config.yaml
hidden_size: 576
hidden_act: "geglu"
rope_theta: 5920.0
attn_scale: 0.151
tie_word_embeddings: true
parallel_block: false
init_std_o: 0.00424
max_steps: 5604
MLP neurons of a small language model. Each row is named by its layer, matrix (gate and up: input weights; down: output weights) and neuron, and shows model dimensions 288-479. Each number is 128 + 24 x the weight over its row's rms, rounded and kept within 0 to 255. Numbers have three digits each. A neuron's up and down rows have the sign that makes its largest values positive.
Before each neuron's rows, "fires after" lists the tokens most often just before its 100 highest values on Wikipedia text that the model never trained on; "fires before" lists the tokens most often just after its 100 highest values on Wikipedia text that the model never trained on.

fires after: "2", "3", "0", "1", "9", "7"
fires before: " |", "==", "==="
L7.gate298:160130110119166134106148161140149132138124144107134128101158120129153165176115146087107148119149123130148157146111155135113114112148120139118097161106128134110147112123136178100109113131095142131139137123105132084134122156094116123124144116122119137165099133163160098141118081147136124123093153118109116121176108112097140158174107096119115137171137132174110113129130111120156110136090121075139155099164156118105135140112126112116131157111145120141101163171163100127111136091166119104191148141120147122101167088132125120102106112136124111173140137082164130125108133097121149122
L7.up298:153133089154121148126153145113126091126142113139142114158185156160154111139102130164122137124112136165114133097126114126107113091164165141183146163131146151142102140177116084113157143147190123145122094097165111144122092100126123173102144091128150094164145150129156129141111117139132140114138156118118122094122147115118084138170135115120126154162110125149088146129145094126143121153118137128126153104108127125144173139095113163100110111119179085116133168134131116152149117129104132153099170102082108126158172126092131159120152113101145134146118124187142128116097136118120151115
L7.down298:119168136088102115167078157139130130113177071101112129167153081135138096115104146144125106146129095152121157148154135078147139115142136135117188098157147076144154172090130109107085106134122112124124132105148103088141150081137143144116139120143098149144152165169168099122131145137151123136183109142156131075133143129105142130119106124126136169134147081160116130117123115165106171126114165136144138149106121166106159104116121115112143109117105120168109152145118137147159081111102136151103155135114171109147073152129127117085123128175091123170144084144132074151151174105138131117

fires after: " "
fires before: " |", ".", "–", " /", ";"
L3.gate1033:159139133129152121104082095132177123170149132181107150104143183115066156172123135154145151170118151101184142111127112102121165156157125122151151093094139135130133130103143155132120083122163123132123128126129131141127086135109164109142134140073092138100124142110157113107122114111133089107165147166138142097112124111120106086153121151118174140153075110091113148078149117114137140143138104123111135117155163136129100130099142134099152076104052132125110107136074107116133113117132125162119121132181152123122142140138086114093116127121137101080163107119131132146116100140106138079
L3.up1033:140093134120111136123134151121113147112144140133135154156105130172107141147130158111077111147117125144145105133141139121092127146114148082124097144135106101093120107143151129115156169141130103123090138130166177152104102125129100126148115106135138120089100141166081100115165115150127144135138087131110150133099109134089127122117083131135143145143111158104150184132098149094138108107137092137133170118156108130136121113104119111152159143136077083109142113164136160084152114115126126144149115143172112106171097115140128112151086100122134103141094120115123137142138112123121146094
L3.down1033:146122171133171102123083135136132138162131103121113118190133110096114162127103101168112133130103143173130110095138181149094133105083118127157128118126135093133147169085104164160069119101132150133113091126105140136093123095141095116144135143134130080083142107187128113116141125120149136149140144112157112132120127129134120137133119082141071122122126147096120106119085139156108123166131141140129121118146122125134142119105157135135116128130087076109146179125123087118148111097157132115141134098128207108171131079139120134181120147162145096135095089130101115130123157108164102136

fires after: ".", "4", "3", "8", "1", "9"
fires before: " |", " sq", " o", " mi"
L7.gate785:127136141131155136149133119141102143121119116140139116125150133132119156088116201130113153125094120110116149160147140129095128152116076131131133121132110115126150096121149120124126115133123115127119170104112145106150071125133128188122130089114099128145171131117094158096118136101162116104128110177121110114086115101121108159170153071164123116163106101151143158148113111110121150132125138080171142140160124133139114117138126085107153181104116137156161107135146124123157157163124141139158137097114142118160140145117115128136158166156107120098135087130155138129135148093129164175
L7.up785:156122129157151151131137119133151097152128120112134088113125065174139143129089118105137129124092121122146110124128148101140119140156126147152156113119132133144097094100165097089143157149096148158138154086128131101123085124147141131122128083135148132131121102094130109171119154152147128120099137138121091148126099133146091117133139087120109164124134105140129132112138123171174136148122126094114147105148157134114086127143078134090130146104159128123111136158110161123125110155107181114082133099110101122123136120145099159141152135165103127137124185136117156117099169096081125108
L7.down785:134138101089129185145104142173103100140123143065128111143114098112109109120122153145085119089130111132088161123115151128147156156126113158138121100126151135131121147106129079119131127126106132151123139116154121137110158113138135140139119114157106119145120110110098173120140101132143116097129114113145137102118156174123096111117147127132114113120097090105139153114119138149141108173094135120125098159142145180082119129135116148139115105167151120122142141166157155112133107135136103086178145116107118117138131126114081157110176108113129101129103167096090120144124167150094139104

fires after: " ", "–", "."
fires before: "9", "8", "0", "5", "6", "3"
L3.gate1282:161067140122149126111094126130113122137150170141149098106110172128141165116162123157110132118133137089134143112077165121145135104142147135140104138112139135155155121130152115089108080131091123116159130153132116136146136109154180145138125121112114166144109130138063123150093142155128144141135175112133162082079076148107103122133147148178127132132134110110107120145123119111133170188111115181133139164140149153091170119117078107130131099124107112131094126101113147153117142136153093165137133135164078118123093132138088127125147103131114143123106098150149151099131137177127160112
L3.up1282:121135100078104135165117152115125118168124132139153139141150107151154127107105149175117129102120168138148177108120120129146099146090144148125112110086158149137098131160102142142148114163108104095121159114120112133098154139115149119133131105157097131156113126110130136131112091146101152107162129110190092133177094117087115122141129178144109075122163157136147145154114128101113131104091113104100158161120151102122149134121141128131134143118147106197101143131144151128144100118167104134141139154111101138173075156111112090108124110107136121151160138152165124155147105100124136097
L3.down1282:141124110116138139099120152148109120146144144053137167135173152156142168127116149140159163079151135114171113182112154120131093145087124159092120102128128192121086120142116096098137134149119169111113140134152133140090153154129172145169111124149125120120114095081131117141077125116138111093189098095097117130159080161140099119149118095104157140115120076104148105119168127125126114153104128111128121139129109130129140166149130148093133097131116119132121144161105138115109137138143135145131139165085162118117118140109150139119142136114108129124204074125111081146120132168112144154

fires after: "|", "-", "2", ","
fires before: "2", "0", "1"
L7.gate543:101090102103151134148146140122105156133093106122115107114127136126161146136087122128115131146152132154148083150162109171157107130123119139147098172150127111144092158150111120077111155106133130107096108150148181133113140110126138130094148097159113100163146137121126142138163090157084126123148169152113154162175139129123136154139108146136090106173131160087158141152128136074122128151156125125154202120133150115124097132141147158177119155125111153146125118131131123105071067149095127140086126128096162114090098183126109132121143124148188083156109166128097128132100114151124122062
L7.up543:160173095140101115126111141149148121139146123113080140126187113133086114142098123132183124137143150098105136134155131119134060099139098152149100079140106162182135062090133121128164186121139139090087110155137150110139128124138144096110134105115139120126112141145141116148146104115107112145119190098135125129167087100146146142124114151156136155132135158131153149148127135155110145081100103142061102175140129192132076107144104103105107145129108146139121130159094067113077134094161141139120187101165139122129177143143158143100179163115134106106109079170113143151147149137126133111
L7.down543:097202104094119133078116170077115123142107111124118138092139105090144145101156110125150134118139110125130130168151134079148150112181143129134133107144127102167152167153132117101115115135077147126166111138137167152175103151108136160133115139170101140082146132149124098100137158115152102122162119114142144070121098097080104132137145138101171095124109123122128179146136133111145090077128136160147106163124129126128142150178150111160142130097162134108117155156127136125132079137129129067112142107130145146159155146114136121155132130143125058079122121132134111159140129137156117157

fires after: "2", " |", "0"
fires before: "1", "2"
L7.gate672:124120092163115118109145163117151101125131173115138123122136131104123092124080129155102152130141101122080169118153099148136121122169109129096140121121108144124121105136103145098141149127106116117146134109123143171146106135134097175126117137133086090130149086117119115138112121151136141128163137120140077110166143112124119136121126157131130117134137126115138117145139103083111120145094131103126099115115169131133115163127110108156142117101139140131160130153172116148085083182124161165125141175118118096119120091126102119093140111095125089126122081089128162129132119186145122104
L7.up672:162135132156117117132154154152130111152133134138121145166173139104159164179104116161162086103160142131154158106107090142132105114113114147153149158089126101173127132124105112123127129105119099132148105130108140102083116166148138107117093074172127088104091133136110147125089143128103213100120127149154142130134110125087117140120157152167126120130122132116143113142120133129133126135099157121089139124118135160115143158118136115128093130148108136190118141130089136153128151107112173148130108146131120103097148095166084105100140121137121149106113103131142097148114114141145133133
L7.down672:138129097115130114160075192099130107133128140140124127127098140105146094141148130122121078141137139157112118132124096125168093131109145088100129094149116170139115112168138140105106127127121152084115139095146108165147102153169090109120111106138127156144119115104145143138117172106108153121133137121160109140108144149127148081122116130093096107134153080123125151113156114084170133130104119153145139163132179161148115089142145101109110140090155129108140108127113144147136104135128146113126087165146135132135106148114066139110111099052119110129118144123130151122173167133143114108

fires after: " ", "3", "ore", "0", "1"
fires before: "\n", " ", " ."
L6.gate366:093142151098141165144124148123165143133112103116095114142155139125182166110110135126123133123076153116129120101126130127184131097092123117097167144142099093163105140126133120137138079127141183100129115141075117123184142135102150130120133131120115103106135131105135102158115142168102154174146092107130126129123123141103138143117131128120117155116095138104150085148131135113158153141141112135161152130124108093145119132110147105134160070152123080148144117140131151119127105119158109155116149117178115130115098122111110097142108134122104111125115116158115131130114118102150122141
L6.up366:151121103125150135131161142137127134138178070146139144123099152126101117157132121140122111176097111113128121116114146074090117153132128132129155100123109122149105112086082131120123132129102119127165162169167129145144128142118116128105113118151141124113058182114112123132121097147122139135108149161121109130144135116171128147143140075130148142162126133130162115118135103062116088137116125074145169099127177109132148078068145112162126144127140131121131110140103129136100111166129124099107196139122117098151145089141104102150141127086160132118159094140119117097115108145087126115
L6.down366:146110170118135125105185124105153106129098117133106146147129148180160153114151115112151106145095096142121126124127126117067108126132095120128150101151147124156094163091139135126099079141138100155172104149147114092109127148111148103118130127114127092079114110158157128113121133107166113126110097155160135126129142193142082152115141143138145115094165119170111108097098119113127117176126112123128094137126115132162126133102099127130162132094159108115115115106179100154111173095117138065124127127113094097048106134145157125156172127128152130145134150134104119128108137129167128159

fires after: " ", "1", "0", "4"
fires before: "."
L7.gate618:115129079128135183136108133125149104124119132172134126111094106136139117163192131108142161105134109163152127102125124127140131135129142150129143090127096149095142142125125114127126148117142117154177158113110135174122107100126094124101126094094107106163114147131098135114112108093125144141158155111118107126180129130155145130164127106161126139110068160111173107129143128133123139189153144174130128122158082108105118086134120129102103140100111113158150179149118152101109128129088115134112143136146150107120112180138161120097118147117155129140098123102149130142097129121121154147
L7.up618:127148123160126126147118137155137146121143144135145133146134129111146116108115129125105134119119105137137064103130123134113120102151120127144171106123126191148132105102113099104139113093110115130096121090113108095109095129144144121116131120150128139133125124113101119104150126146162146152103128169119133102126143143150152119114147094121119099099115124132109121154130142160112093077109172153167179158104169182159137110124131134167138139129150148199054127106129092143133157128120149117069122114117128107103148118106143096160125115144143104125129155182182151112120128106087139108
L7.down618:095132174117154171103087127130097125185097069046172119151115106110113113105121133144151149163142088138168148137127112126170206156130126132161121120159126137150101126137129127103102103118138086144141113153194123098095123089090145136140150142170134163137129115131115108155092174137137123170125162099125092112102092132122102133108107126118160143172137149120122158165109127121175116067122168087150142150139109159113152143161168127161120100128127118114096116126141132138116132109124171124120154104113149117156161159121128121143121117113133100174114063116106147108135115109108119149